config = dict(
    num_hidden_layers=11,
    hidden_size=384,
    num_attention_heads=3,
    num_key_value_heads=1,
    head_dim=128,
    intermediate_size=1536,
    vocab_size=8192,
    hidden_act='swiglu',
    norm='rmsnorm',
    norm_place='pre',
    norm_eps=1e-05,
    positions='rope',
    rope_theta=2070.0,
    rope_fraction=1.0,
    qk_norm=False,
    attn_scale=0.0884,
    bias='none',
    tie_word_embeddings=False,
    parallel_block=False,
    init='normal',
    init_std_qkv=0.0253,
    init_std_o=0.0054,
    init_std_up=0.0253,
    init_std_down=0.0027,
    optimizer='ademamix',
    learning_rate=0.000311,
    lr_mult_o=1.38,
    beta1=0.9,
    lr_head=0.00601,
    warmup_steps=269,
    schedule='wsd',
    decay_fraction=0.758,
    decay_shape='linear',
    final_lr_fraction=0.05,
    batch_tokens=65536,
    max_seq_len=1024,
    doc_mask=True,
    train_tokens=757100000,
    max_steps=11553,
    dataset='wikipedia_en',
)
MLP neurons of a small language model. Each row is named by its layer, matrix (gate and up: input weights) and neuron, and shows model dimensions 128-255. Each number is 500 + 25 x the weight over its row's rms, rounded and kept within 0 to 999. Numbers have three digits each. A neuron's up and down rows have the sign that makes its largest values positive.
A block is one neuron, or neurons of one layer that tend to fire together. Before each block is what it responds to, as a language model described it from the Wikipedia text at the highest values.

Responds to: Fires on the article a/an and on a word-initial "a" piece, often after in or de, as in "in a world", "de Aragón", "Aylward".
L8.gate126:520560487500478541518502482480483524490496432472540443513495490551514514486509530504487512494502492468539495517497512486499527480513466521504502519547524474546471512511522514492475497508467474525487526488482521451494515544480455470505476498500484471483496511492483497534517473514525493490455507558516496468479427508467551529490508463486480497489486483487512453500519493477542534464479
L8.up126:514528449501489476490537484468478513524524488541469500494507540543471509564468512478453482467515522463477448477490473469494468520459492470506496497472507516493467503553554485526484482502509494497513497527536499499493506459480522507503507529512538487484488495495503475539445505510489478505515498503537510542450471472507475500518481489521488486497492491545474538473485483536510495483490
L8.gate128:501478485504466455511546480505515521499522463513493501431542506519470487435468496475527530565508465473492484524493457479509542492485469492486528490480538473472474506502491511523498493485475479503470470558510501466518490514450494486523455502476529452492509516500453491544492494530499483479542495550511502491482543476533488512460508499476527465498481515507472464493473477524514494498515
L8.up128:467539484512484496490505503522508492534500534470547483463511485515517439498467466452475517510495458513515523509527495467448536527501518498505514510494539498505505499502497507533521482507501470509499492494527512456507495509528500533551504496513535472460499470532512480513496513503505465454481508488487509494493516513515492490507524551484472437522499518491508483516506491488496513493521
L8.gate138:527500495529531502477491526497527484483515481469509523449521519504484515556468519517495483491544522461515471477530523495513517486502494517479487523474452541544460442514545481467529475520494467500495498462437495498490527521498556508472495503469505461505508537483497517481475463482513427517484541509510519451502485516519506493510505537488453509482506485498555514528487515450509521562521
L8.up138:526534487473501491485501467492488487496487504539545497529468487522490498519503505495509461542516483519471465493471484487501506502494478475438502548508504519485502464503506511524493515531493524497549488520517498531526510558516504473489479478499486498464529483516507530553525480507537496490504482513496527520506489527509468505510516490493472516481501497512477467491468505512470515529512
L8.gate342:529560454538505501521516521438424489506531518484525477478547519507529555512478498469502504559461489502483500469521483498532438482533525520476519512500473516470430540498524476448516480568447482501502504477516517500469459491516466532492496536530521511494479521528475499492535488499464486517486542485520485507445500478510487502472440475550491442474499518494519490498506509491470472491518
L8.up342:495536499535503503537538507565527499484494497466534477476521545514512488485508479501497500509508549506462551469535473487498509466526459468489516475472463425507507534527561488484517490508482468517493467477481483529485504474480501479474498505498486480474491523500492481560502481472495476468485456520527543543530543511532476474476492486479459504501519474468522530514443477485490521471482
L8.gate787:488514536539548472532477510461493480527467486441452516477534546487475461502466568487520441463476484523527532520509545527503490526488485557474537508527471509467498503508501442464517510515473502507476461456478502431476519462514488536452492514519517470507495497493465502455511487456502471531474517527524516515478467470497502502461503535509484510496532506495521518505507507477474491509517
L8.up787:527479471508473507471508524516479536485504465503540455515463450500472510497510458479485511481492517515481504450517454525440493548474514460496498488504487494517519526465509488504471537502470477490529540513517492559523467516492515477488511484492477512477528487484479499547479519513490475495507501509513492495500494502479481521529479470515532498496480486544489511541509489511523490503485
L8.gate1031:507541489483531459498472483475465496505468521536510492483524467489491471537468474519485495464512462454513476473509485499525521534484464524525487525487485494548517524538496467456503490504495491513493442480523494453499426478477509512515531503559494491475505487499463500492505498512516488519498492502470495512507514495511512500468538546499482490537533494462542515500471552549520512562483
L8.up1031:455517508485504490513508514500506473517509575481541493481469496500480493501516528538451486533487501474489481495510500474482527484503474493470485535517533469497492552534495492526457471497525520481513479542492456497504499476529484462477499502509515444486533530486474469455518491534466449516492479548528488460498466478475516510468519484505512509472503511484518504513549526497453521494472
L8.gate1459:560483488502511491493510500489484537500560483502505506522519504498478487542472469488449502485465501538465486490508494478545509479514520508505474521506520505487478455472495495527521517509501504505509481485521517499506487547498461490498456550484500472536485500519503528545511508541511485516490476514482520539476470483537470494488492545493462493511506479513464500495502519490472500507552
L8.up1459:487490500494537487501502475482499518509504531555485460518529450521467508529523483464486485495476548533495496531485463502506507498471502541494510526471521502493481547515494469514577499464468465503502519505513514462541463493474485486509516498504498498502523531542480488501451482496494465545500513493504522508493466502521542524497545492493499514520488490512478541468522505498470508522552
L8.gate1487:476530500495481467467468507511529513506505463500532460497486484545466482510512524519483511506515488506520495490521482489493523551545518509524510533557497517546483479499508504493470483494470478518494479507483484533508531532533480477527515497522520433450452513529514531451534535507481500468520506490496565561531485511519510526486492504506488510514490522521485474470514505490487534477525
L8.up1487:529504500460503516490506516503504518530497500451505509457499480492515490527516472509473512481540522485492490470505511459508498521477480472499533492465398506492526462529523496544504510497495472496466481514526512453531520492516448438453494526530552500519486513470478490464469497477518480496509531534503472472572516478483531436472563495503478530499495471552491466529502522501502513480530

Responds to: The article an, and short word pieces such as an, ach, ang, in starting or ending words, as in an avid, pre-ach, te-ach, An-andavally.
L3.gate85:510510538501488523473467501516481533490480474477506520475541516526505503458499471447502529495479480515473512515509484498498487512518539501530445520491488485506489481501510489455516500506482552508488497525529519520464449497522516526539504502506501508445513484505488504504504526498512447498500533535461441512446497504512455498521455510469451489520522533510508500498485493482518481455505
L3.up85:480532527538502537482495524512474521510481479487477501441481512510530499529521511459514523518504464525525518499541499522534514493491539468551498486454471498493503524459539436462502456511486537492487501518493491472500515528490528495500516485491507495464479540507525508525486486505484478469508501513498519502466513524501478490510466506479496528500486489516478515501497507495508489517514

Responds to: Fires on the first line break after a paragraph's final period or a section heading, and on line-initial list dashes or table pipes.
L8.gate165:497483486540524578524497475499493533547542468491478498529469452484489531501487450506463497510456507490499563494471500524499522474520522535452512524495506517525509524498450500490488509456513505488503517467513504504478492499480500498494480551483497503447496452509491472525539523502567443489530435503504514498494514480487468498498519516459490493497491506507540523495515507473531471482492
L8.up165:485555500510489513500529490467457472469496502493498445513523509486474492493483492504483508508474502506444506457471481523502500532467458484513516497476494490497506485524499522517478516483437485482482496512524512487516492486495549487448458502535481457536557505470514474552474528507496494484538499473507486468498507520512492488478517468499531534510458551539479557537464481538458526493482
L8.gate483:532476538489502484501489521477519489526507511482487501493502504501480487488454471517496494456496425437489502473490476506494512498480470508534460522458517485494506461491483465476513499507491472494464515468464521494525494523475545534496503507512517512543528485504523476535503490539493450480513472542538533490528496517556519463468502519469510507516496485485559502502502487519459493548495
L8.up483:500530504519486548492469477505499473534501470511510507474521483493528470525522479488484488470486468513500460496490485470473485527483479523521495490547511478490527486544499494529500458486481521490504472498502507463498488477529512529439448556435473534512496509452483491495451501517468477519516489473546484463485473492518459500505529502426507482480501482510495552509555474472491465484538
L8.gate487:558507508535501468502509477473490460518540526522527484488502467515499501463504492461458508530486497463482510493495478564527538531489496517500489494497498477498493486512444524476521508500486458494471481507497524506492505446490484530484513490508518542476473490492533523458466537490499480504473502521499495494484529531531473485502520493462482523525510531523511525491514495511478531518514
L8.up487:491505553520532512502486514514539543507441425521470480495529507471538464470507452519470503485510498494494490447513483484476499513484481462486514482518500468490486513459516561492489525510485467485465530461528486472508488537481525533489435508527486512484501538505503436521542462512525496473522438496507505545505510514536507528527475509511474546495471511496474526517500487526478484461478
L8.gate993:490502526573510535530528480486545485474491553508532492501558487515493492483502510474506560520432497509495493507480478492493495466508479490513536471502460510462501490490510490535491511528489475496461500461450494500532503461540532495472457490539553503520521482516512523499479509529492425518527518536521513472473517514511517528504514523495493521482489504519536501476516502440498481470463
L8.up993:516487516489488517504473529510482503487505482483492504548514504482474494446495443531500530518518543500500475492536508492504534523486503476467516486490469501461515482479544480492524510472504532491523553526462540464520462507519524453468484487514473530517494556486524468481504529479460509538487464512492502497489531489519529530478506452456526503484500519530472506542523488475489505516481
L8.gate1014:495523556533485508512476511479486494499539509504459476471503478499494506445500484515514515509513515464512499504505475514494500532457496526494501508469483494515521518524454529545489471481448489489476500510506486487500474475513541500510504485547510485505519475512499502497487517517541471528512461476544514510480517550496475471502499525487533530474484540542502544538578495512449498486482
L8.up1014:565493539500516501519463476523535453478478460512456496505467507495465528512494459463461500486482502497473543501519497513465503559477511493505475483494510483463481505474447524519521470487525521484447531494482518525460451474471521479484500493508476511508499486524556458507503464496536496489570471488498489567470473509491505473481466493498455507507478494534521548507494490498505540516542
L8.gate1381:481531546506527505475472517501484481554534492504523497522518494486495481499468481470478480471449496485535483468506448512502511529517505454498511496534513505511490483472489483537505520462469490501480498487492473499517460457499466526447519501533513508536494511507471483478486536524457474518502504480533528503528511521511477496492444515512509506481453476503462517550564540531514507491501
L8.up1381:517467507501457545469529506529487496494548488471512464481511526500499496501497465512487498494490474541484493508514437456451486514478496472521489525518475490480501515540461520515540483483519449472440544485512520539484501529529559472461482501556479486474497494498500493511474467508522477516530486490517470481526459467489494489514537516455454507495503516522483508499500525469439441477503
L8.gate1402:504486527531530467491479516495508520479538510486516501501531497480501509529507473486493436528490466502441511489472476528496449536534489473475505532452508505463489508465480519526503527483469514512483493486560523494488501503479526522503505513472503506482489517525505522514491520497517457491550496505527511487535539509490478518462484555512468481497474488538495507513458509493500490456478
L8.up1402:530502523545513505553502479474502512550511495490533512516507490496491467472507500509433516515508497532500501475485502512506503496472487513470443511475512460494536533461506491532489507496473511494495500518524516470523479506455519531460479544467546528484467496486511503490479539449512508496524514532477496531467468525512489478575495486474478514532517509468501510504524527530508468513582
L8.gate1527:498501494527511486495499500487507487503503467566476505517537530540489469530484488498492518460496441475482517452471495525490490516487516452478524512487540471486513466485483511515495467484538473491488541517487502481487476491470515534437503521485488482500458516511473509549512492516493489483470477540502488438469512513524489493516503519478486522466503476498518520504511465514512460517510
L8.up1527:505500566542528520539440532510541514520484437503496470529495509462520474473454475526500508517500491471501491477503505491502482520476500484496493501536468504514495501478505492472486539476502513476506485466528543479521468491469489514503445502543493541487518499476511475489478486510494488529515487453536504498505521550514512476508547505474503526488462474570514517509550501508478522506490

Responds to: Digits, usually the third, inside multi-digit numbers in tables and statistics (vote counts, lengths, populations), e.g. 29|9, 1,04|3, 30|0.
L7.gate619:494470510508514510530519504478497473469518492546516506471534508505530506456490493471498507526540494512487505490524516483495509478559534520511539502523489471493472463488502488512500548447472495513519479491482455467481486496521526529468536506497459473521493495524509504525485477512486520547520533491503481522488532511537455504494471470547471536445488513468568448532519470502526534511482
L7.up619:507525412501489496466491443481519473486506477490476534507485546507528485507515475493536487465529516486526458482527447537509506519510515479495509507475517510464508525510503495497541496535479499511473472503509472531475493452512506467526500477526500485497494484477509494518477555473529515490518471535486481518509508493539492467500527502497522493523479457494494524505507482488512517507480
L7.gate703:495536524529466512463513481509495510519491549484494509497499501488491490476499503471496512531515526527491480445510470538537503530535525437540499483495475534486519521536523523526479407505528536528482498518492535506494478488509538470481535490477524551451447498500504560528538499495446499489530523503489510445535487444499481504511489469498445504482462489470533456486509529528497521490546
L7.up703:481496492465519502552483478500479462494480488510484518485505490513538486531453488498445505512500471489513474497528517503497487492539567556518551509495459481496541484509505514503540487477546496515526487465458495497489502498514525491445522495470478533558542506552496442543508510484497475525525505438516461501491553519538493490520505497496479509517483521483517487512513465534481521515505
L7.gate907:472475470542467471526522521484511495515571492473461558506495463493492474487498511538531490537513494487466506475524479540500478495527491498523522478525487507491525546480511511534514481471483468529487533494473469499503490481495462510493518478513495501502497480450466505507495468503510485482503528494519484502460533532488523456516522536481523434477520473499498513515544562514508462487479
L7.up907:505505490543484512498539467539535464490486499495494484468491515461473472506481464458516524542512500500501486462499492534489490465526517509488487456468525467504505535496537487507522474480429460505506478496533507524544524484501538481519536536491533508470530444511497499470467468520499543475474481478485488541534486532489475510495478496511505522568490502486540496516521498510544550503548
L7.gate955:485451493526487508511500515489507491481533505493504471483536517494526528489494499500519476502488528485528508529485479514520482547485492472512497505521506493499518524505493524515514511525470501512498481477500498456555450499497517504514502475528486502518486505517531436490518491528475512540480477544493548521486484489499479504518496485493455512459502519496507541468510502493491494508535
L7.up955:478509497545532489442507458472438454499544510483530480540530481481488491500460515535441514537504471476535551481510522523504499482468482488528494534531537520503517495531518531525526496475491495511455478506510488516485544469475461490490531483514458473481531473486509545505510471493491517497568518510522505530501525472491450500430543505489507525530494509482459466521481522506469490510515
L7.gate977:464451540543490533523479460499491500506479506549507499495489457510514508488441497480511516508484532463526465520502524565534469519511489506486536475537476511476488507537484519521452482515507440502485538479511511509468493503496461479475499490486497526496498457548496556502502522499460478509554482477531507510526492483561474525513540487494495487457508502459570506477497515518502502508541
L7.up977:507499532450505496486481484479507472481533563480484520506522534536477506480498475547515495545477505473455525524518476557504505486483493477526479513539519484522488522539502511470479480501506498497499510479461478486497464524442482509467538485520488517435481477477511516521497490494516527493561507553522490523532469512460479522537514509527514498507516508479479467525484522494507481489515
L7.gate1069:503480507516497486519530487471561478520531487472528502495531496522504497473500527519463519537510523494527524471522527506499485515497514499488493472499540516498516495495501507505494507484481450516533490528468461531506464494509475511494528470511480495447497471485499462510526490509512492512498537501497540498499492530524501514497467502517496511483496525508543486523482491513511482496474
L7.up1069:518518451539497552476511516486463511494490482438494500472506486516512535454496517495511530518477536564461482455503492486529491565436512519472433490502476443483487495458528514534511515483475533481504495473475484491495492487535464458519531488546498508478487473524493498557498498493516526531527516535486498493479493475512492509500484548490475490475503540495513537511500480468471511512477
L7.gate1233:485486480528496522491520495502499521528517517486535562490532510499550466524480498522491507535546491500530488513518486497469447499501523516516505489510506514549513482503502491490473468473541466520466459478500522514491466483525509525521513503487524509492456521420474528495517523519505516505506546515480529477523504486497528490474463517493516540479507477465549541514495511519453473565516
L7.up1233:472480500523512497512530474486495474514524462507534513456483484501524517459469509512501489508502487479499516489509462492465528474493486525506499510531515495509548484481487529472505492490449461496524494486480471509500492496553496500496508508516494476490525465489505446519498456513529507530458511474539508511479503460509473459473464493481502532489516496517471489476485526521534510514496
L7.gate1408:467481498526506539487530517456501494488503513542506495505540516482540504523511491517516455530490534534513523487523517525497535483465507494472492508483519526466478479502514562511468527461508491509459476463450502463492500503464465522485536535517526520518482498503468535511464566479531489453492492549482533511497520487541489460500480522540576498478516453465474477488486529465519497487464
L7.up1408:521492505524526448502533524488503534542560527466535516519480468541497487495499497550548484519497463523507490515471517536498428479461489519509527549489473552472499489532466515501525467495512510500494484473488503493508530510489516491510527487460524474484462477510500524497515491500496458487507523510515514475468507493507527457516509468493541532536520494489501480481494501469450468540510

Responds to: Line-break tokens right after a sentence-final period that close a Wikipedia paragraph, before a new paragraph, heading (== History ==) or list item.
L3.gate1338:473520505544520484494489507475511485493505517484483514496486508518545520449519476463517500491464496472477557548465502505499482549485517502495508499500527481510469474534450498482538506479507495516464509496492501504455478491530506489527516528539472481473498487521491538513506486483489505485478484511479493517491487503522489485521515550497516489483477504514505451449512503482494517467475
L3.up1338:513493504521482470533496517477504514503478455524498468491520569481466476502513500472493475464480513511516519491475448437489486518423496492485493504509487474458502496527500442504463534487499495498441463517566506471495523458486481533484520523510479525535510485504530471522497481499482521478534494529555536482502474500487512450519538501490508515508466482529496522496523485530494470508515

Responds to: Newline tokens right after a paragraph's final period or a == section heading ==, usually followed by another newline, new heading, list dash or table row.
L7.gate80:555509542529509492507447526500519489510495466523465475476469492506464470481523470495452509513489497484489489482474487535479469548483467479520530491497477496510522455487477546521525539489471492484514522491473534498503462506478503499486476480529500541514498511516517468476494501488490450480516490491497506525506480554499491496465548502492491535513465528546508541503505514492512515508514
L7.up80:535498522509482509530458533511552510494494458520512460539526507467533483520481479489472540494495481525467514467466462508507522512430496497481514500515536487475504514487526526520497530480471481499461514528469528504518443462494546490461462506533516500529513485474491474515487530506517465531519458503563487502505488558532496522534481491460500522500483548494536537521541473473474502502458
L7.gate104:442487501513471528493475489498524515504462510526445472494490534519502465508498514499487503482491532512476528484478537473483485561521509479487509507487484486480534521477458486507563490468515486483502528491545537481474442474521504540512519519526503535514529496510510443488481490552546447515501500521528551475514509534509483501486484582480482545495539515493466505479545518486495516512520
L7.up104:574505495514482543531461511512557481511514481531484485522479488515462503507528452504512473516494525504491520473511478504551470492484499483426522514496495517504486538511538525554461519498484489478468511515475489480476473471526506526475480485550489459500530528524480498553477486469504495506523506504570507496516505503497498523509537492465454499517482543548515495512518483513492494487484
L7.gate273:522508551509512523491453527511528441484491476530509492519493463498494476490480488471475508535461484486485480458490519530499516499521511533469520520488502509490463489475462514520511531494490487491486496500487497538518474468489497521496494445492494503526513477483455464451490543536504465493495506530475499482532520499537419513481479478517536500495511505508477499476529485499497501492475
L7.up273:535524466499488469523481480476514539490493488501473481529492538491541500481509532570473498474533496514529506503470446491509511465432477468542494484488484488504553526458493530519508470491502511480466492559499526492485502462503503504465459518514493511482505491520470502539504486505474483486512494457507522549515457536504499463542489495502473534461489546527490517501488479490509499491504
L7.gate914:528490481478498498567470473500514532453508471506489460514490534502487472516499501507477453507541476514546458482533473502521574508505507518499514511538484488466499507478473520483503487478481516486498525529462515473512529470496482489509463501546495484490526539503467475476492492511501466455507480512504471513500517497516518528498541518472469468529531524476487533509520499494463481533502
L7.up914:493476527527497515501453502526513496556499509517483498534474522476499460503489470511494519514506490509491511489516467491505471542477461506510536461516513520472521498455482505536506495486486481485506529482472509536513470527475529532457464500523516592500525488487486473533484525500507489509531516509562513555497461488480522491527524519506527503533440505484518530520498460511492520526531
L7.gate992:506454494496500545465513476485496506484465482542457479514530510492472505440547427464488507510454551528507528494483480476489537523500500491507494487492486462486478510463535503449489553515484508480542561487533506568515468474476496475466510531531481500473565475533520529520479460490481432494495494473538507538509478513537501524501482496471476509519497550505500489517481482524515554507485
L7.up992:556488498519505500563481514465483515491461511514473488512525519508513500508500505497527480563497507474460502490494539514493501438466479492531496508450452487520495525453509533528520520491477484491475500485452504501509499502502522526462482482522501510491493519410521541515491516490479478480494490505514470523448529509471466531518535524550459530529509520537507510505505485482467477496495
L7.gate1237:502493538520511477502525535509479490555509515541471491472480518510515499439477474498507456499472515499447549475446496501460485533500500514471496491523489483499485525509500518529509500475466498501489528512538547488500509478522515530504493523498484499481472520513527490502465466519519499529524497511465518495493501506461496503474520497491454532490495524493507534491484519553510549521483
L7.up1237:510534513515563528503500528518526472533467458506517478518528527474509492502431510508497508456526506549475537488507458531501512502484477480488485498524493499480482521470513466511487540469488511503511486495495493495533487472497482518497406505488479524532506452470473502457519532500475470475479476501485543558492456523500508474477512470561540527482522518482506557497513518494479513546486
L7.gate1404:481505479515507495486461506490518465496487475532529513522450555488462498489510465495504478483490465513519494508497454460518480490478488511506524535548509498486501501505547498505483509468495502493472482460559551528520503463529551487459495503485508517459510509463507499471510504522518490467510461502513468493527496525521478492452504512450511529517436510485512507539522511512488521502543
L7.up1404:561507521509505506555524517497518499507510465520544500527497512506506500525478485471523516487487495495493469477510519546519507490475529512538507501466461528517499500494485519553530483461535499479494514512490469478504484485444506502489465535492523505478530509474475474524520526463487510510474459501550501522513523516524500490518508482483460487504458557495466518499525494492461478492517
L7.gate1450:497518488496509505456502554485509476524547473502486501492483502503456454485535521491469497469540448512521524537463500485520531534492474481432492526501526471515502512515505517524503474490538483510482493517526473494529475496486537487438486510544455485509460490477505468480556508477479523448517470507551519522489498507537530478451505494462491530497495489506512524529540504483495492510509
L7.up1450:521517535519527498497476503505542499473457461491523498488493476490469499476492514523509512509500505453489502488492502509531527512487497497539487513515449503485493492478512516465484479510498497482501482470467486490532488492478541519504520541538536535502494518525524450502515499534530470473537443466511469512546527532506486517481481477491498477485544536510496482511527488497532475501482

Responds to: Digit tokens, often the second digit, in numbers counting things like games, members or appearances (played in 110 games, 44 members); also spelled numbers like ten, Seven.
L8.gate5:539499489495477455478489480499502485457491469521461484502529436474495501494484478507489530533461525528492479519478490509528528491473469511501517472452515504511510509488489583494497494489517460509508501495503481530489497487495497540499517484480526509456519483546474557511491470512536551521520472526519492523543494501516457530471494534540512535462480480498505500487522503512500509514512
L8.up5:436497502502457485520470473474499512477474471535489512496569493503518475517491499472510569518500501506516501496483495511506525489503459521550492494498500522539496443496482523540476532503480474515504490471507542497520480528478501521506437528455518522487515445475497569513470464485460495482481515530449538517524492488563442522496489516482496438480529505490465469491478528487471486495459
L8.gate240:503478540494481509479506490471495470519507542453530520517534529489507543479507465457479468510468509463482536508531502495443463499522527480516484472534505553567509490502502527500533481511510489512534498491493495539509472497517507485504517493523527517470497491475526514490458533483478488476504461496488552502478517523503498482463529495511490514534528485462468508516510464518482508481517
L8.up240:482516509492488483486490497513482490530531463494531513494512547501509518509526524486490473503489510533485549530539491483490506460534524474489491492456550452506502483477528509442505509526488554507515474509493460515524517522516497516477475499506511464418510482469518499540489486489467543491501525500498460479480477538522517470469518509502531511514505481483533492533481472504523508458514
L8.gate472:505504494502504467474504478472463529512513442552507496478466475437527529485479537521496512483485449519476532510510553543508500498456545541490477490533517534508476479473515489485464503521484481503499488513477460550498472496448480506524518500510518517482519499540513526514520471492484482512560547529473491514521533480504485527458484457489456485494507487489464474498499513487508488473500
L8.up472:519515500501529498497490485495459520527477503515522482491512499483463487509480449534477501520494473504502511486494461518478462490448508490488490512478534483555491448493500511511506515513491480512538465493522493507515499553485515530545524515472550495473486515509473472480502488527504499506437520507515483477470513499508478476448506520510500513517494514517490503532511483544527468479522
L8.gate530:531505526474528491522491507533525444524487493515501481534550506506492534518533483538513490507475470441493521534494551441503522500512479493505521463511497525525523485499520479525466532475492438497486550512481514529506495491473482496509508497531514515515483503528514497513466489446544498501502516525492561497515521510485502509475493473474508516508494499498514439509517488494467512502449
L8.up530:524471489540526432482485503487493529478505508473508512493523499484487502500535461549499497519508516501464503502537463554485478498505497503515467472487496504492491464498515500490483467499480515514449503508499491489496499536500479508499515497455526515525492495492508516556515472472515471496582518498511514508502533447488517535489519491522527508506536467508494458477493486527480468548530
L8.gate691:502479518522460494530506539479460508506514509504531519488500494480544496540506523517488471463488542491510519519486491519510491532479516498526509467508550546473519490466503555535523456515453485508527495493472497480531481536542523540473552482489515484502542501500507497488488517500501540509533545478523510516500497466496513503479503543462491521499528522479515550505512553500530490504497
L8.up691:480473529439492515503508506531462473550472474485481496495473476487491499497498517506513535474499498519513493492518540508542489508503486487458512486498502506505472498508491483461475534546449476496513483459455495471531571535517455502457488484478501515513497497481547517551466494532492461510482511490478514508475450485437507472528542546509480512493503485474506506465516470517533459480499
L8.gate743:517505527514479507477531503474515533468454548488490464497516501487512484448507521518502486476480494522458504498511517511488489492521477509535533509518581521485475473483484510529497520498524466497520497474524506514498514493530523492518497470464525503473519493532455548538501486480521503486487493469488513493456507464511498526492452498457513497519524524488508477506547489515536502499525
L8.up743:497532521521523497501450535491496511453535498503523469527501519469508511497497524462558494526518505491504487513517539529525458553513485554517498505493522537542494482518468530516485527470530523509537491477492488486486466480502509518465505488491492456514443516457526533456498518556515498527511487487522501459520534528467476516476497537507505563526517536490544508509467542470464489464505
L8.gate1199:526525492540497501486506498516499498531508495562493499452481495494497589539493463533515499505497487481471521519512510512495529551501551533508519476457512508480518497481541526529513517457505506528485505512509535517496499479487486502437442524532539478470505504509529507515494504496497459472529544505511464530484482492484440500445480531520535482522503530510528491522489513518553482506511
L8.up1199:521458506498549518481541502477546510477495513471530518462485508463509483536517505480535495518522522515544475477511511491496512541488486531514502490480527548519466490485529517485549494498491473493475463488504510548506549486494479512485453503510527525540520492505539513530471456481522445468487550565486479486500476555536454486482481523468470496520459491483492489489468471541498504494480
L8.gate1448:496437494512474523508524513507510502509494510501477497492512486477518499518480528490519458472507526488462462517496517500528462472525521565469539483529525472536526547471488570495519491498487512491483450508482509486508519512510490534524525479519515506491487451459491519497502501522543515495514494495553510504479524484477505529516540486507535430465475496506554503483510512538498517532490
L8.up1448:507501513515475518486451496468530482479489532547495512548497523467518516461504490526490509491499497532513483489491464531505483494493480535497461530538534484510519485483506518494495553497493492528548526534511508542465445539515514543480575466519489508446483471491506500481520547437522479517499473507449486528449534469510442502484452518467473511509518509501521500526459511511499532444463

Responds to: Digit tokens right after a leading digit of 2 or more inside multi-digit numbers in tables, dates and ordinals, e.g. 3|9, 2|0|05, 5|7th.
L3.gate158:530496480489487497504495507504475467490517487498477484420512507470502504512474541477516502529475516517554519508509519538461522519467467524491484486494545471516481501530533488531501503494512465516455497479505480509496468522511551518523506485475506505487529507506508460490500528518511500487512484458456495504505538499501475570489455462482534506470506503505547507471483529527524522492507
L3.up158:504454471500506504557513478478500492512526487527501473461506491524516508520523535507484523476489512487493545541539506528491517531484495508441511484497511480485460479499524515551506513514492526503522499548492513520500514455431532527521528492490463504500456494506523516487497479502473538521483513536503483512437508514517507510514455497486496511528515462479533536499500512500504516507478

Responds to: Mainly the article "an" (also "a", "An") before a noun phrase, as in is an annotated, during an overseas, Sending Out an S.O.S; sometimes "an" starting a word, as in annulled.
L7.gate283:468530515493503514530464524496483507479463456500517476483510502529492492496510489500460481506532493477493567547506466463509472517517468488432499489495530526501477492487500468512518527530480500504518463526544507485530513539509508547525465503511484548514512561508484513476492486481460506493466505533490509478479533529510507463456525455481538515439502502514539547537453494462481513480486
L7.up283:524480469557458452499530500491508529475484460477421512451533527534482520533540526520524506508499508430506484538576506480529522509478531474544514495505477513490510511496502520486471479484478498489497522532467497538507479493552521499508500488537488487492486522491466503506497484467491467516462473519519483509496487444488483480522465514503479520492527514490543470508470560484504511484472
L7.gate467:516470540487506520490464549478458501504503519530510495525494497523518552513481532503489527546501538473470486465562489503518471512511538457508510548529471437489501475576554441567509528538523518502515533495497482518493498504538483517465510497466475474493514482509500492518537517516471475514485519485482468515430488489519465498525499459535510488474494470503560519453538535483457497478534
L7.up467:525519522501477465498467537488541530512504489505482447519536512473476518461485488509539534493459451534507498450536489507482456480493498464495475532500477500482505499454504515507491497508491487514471447501492483552496486511500492492491490468505493499479496452514511491484501502475474530491498474499496477486518503483520476492535478489508476509478512459456538480437472497523461487500488
L7.gate526:479488481499513521491539480499521472545484464489497510469548555489479464498524505510476488480518466463434504486559507473485459487473498512470495544506509458446463503511459516499513511508485495507488475512513512489534489541472467498491514485481509481477508511516490535487534501510536528464532530520486538454528492466530501473482463507474476525432513471458476488471544500496534468520525
L7.up526:479514507522487500485485494514500528496508502511495486475539478525508485559507514483461472524517485460497484481512503507504538498480435501519519539547488509519499543474491496527483517485491470498447506472434503543490513494495513536496515516464473550470481504544467474472494522522481468508482508479569478499509549517496470481487463509481481508466535480473515493441487482458525524537550
L7.gate723:558492486545494525465493529499510476478500486522509498527481493514491523494514456468494515493498539498448501517534504537456500516486557463460468479478498498487495493455553525520467516483450492524534516529527532517528493523515500474430509459485506485497466489494545509504456484500508503525528512461488530478492534495539520494496490475487530519491456507491539522468521490495533492435452
L7.up723:530487521557516548461494498510490503522530473504554489542545491500527492524533486472435491493487488510481460470514483511478501534487506482524510474466514476502495483518481533519502471462527490498515478517499522540499530491502514473434509441480472456514481509513530510468431523482467495515519474504468479490544493485552525503506499517498474478493454426528504501509528481511469476473515
L7.gate821:541513518501466473544484503525502480473477500511542527489528478481517470502521525512496510505509504499518520438500508505498485525463489467488485483518524527518521508517469484480496517501484549507480467469518516493556468488493484569514447488480516524477482488442494527496506482507476440481466507530481523512499466493499433508474490516492480522530490507531490480512477506502465496504480
L7.up821:473518529480525490506489569543552502504497487500533460451504469500446508426497502475457514525495491472491476514528483511515539490529464490510474498472522502475503529459487523496475540498534537490527517515484443513511492516530482485517501480544485512470528488528480505489518484540509476523475499504514496487529500475550495513484481443429467497467509493466432464526479491488487550498526
L7.gate1046:522470462519550540504495488500478486472505519489528494543492482484572543504492442483531492503491531438494502517487509467519478518491498470461516456438557497488460490514537476501491515518510530513497505472475539502500488479484534483480512501487473473497506533486470471482494492524492509498465479464520543528504481489462528474529491445505493457514513514525502544489495546523548483528470
L7.up1046:536502481545506498482491488532509525519474485502513467453488481547500504493509481455494500500459489529467490517477528522502422459491516491511502474498501503486502534513483488475490507439520511504506504505478494494516492503507518481496528468467481522497506486501521506513480487531468474575462520517522472492497508510517470492527522491533493476449499502505514498447508534547499492542454
L7.gate1092:511517508495457507484531479477463473511500530485454496522501529513488532510494466509474474494514435509501473492496485488496523530502480466489518512493465471497525500513491478528525487512496494500518490496517524508481508507500477503532508513534514486508492507533487500477487499575515467489482486465499485545497531498501504518428532472484510506537513485488575512461537515463522463485521
L7.up1092:484456493537461500536525510475469493515482483504489508518518528493556517542529538534528523494526531489509479536528525471518480532553519506501549450494487496530479501506502458487512500527477507507457514492497538511512490541513480469498487459523503500484532567513490465469481472479496492484460542487486496472496544524453487527504535476486502559490509490513455540471484516516476515538520
L7.gate1329:489524532511544512471523497478477476477503481490532476474518526516522534520510533521438484545511499535443513503504468475489497480507493491503490521525547511528496523535527506485473525526504484503475460547517494534494477452440491496482478511531511486482458498482504489548521469496513386510512469495503496509512501463508490491540498492496486491493497523482477497455508501521496485489519
L7.up1329:481548503513501503498521497534498470501528485469501497492549510548512508466506502504533524489537478510528497545476515517465515472498504550496509528467465453506512498522462518513476487499506518487469475498495507502457567481519520569526528472479480492518547509546505509535456524475445496467505496523457467471506462488526470520487487498508434501525514495535488468507477521495535491500510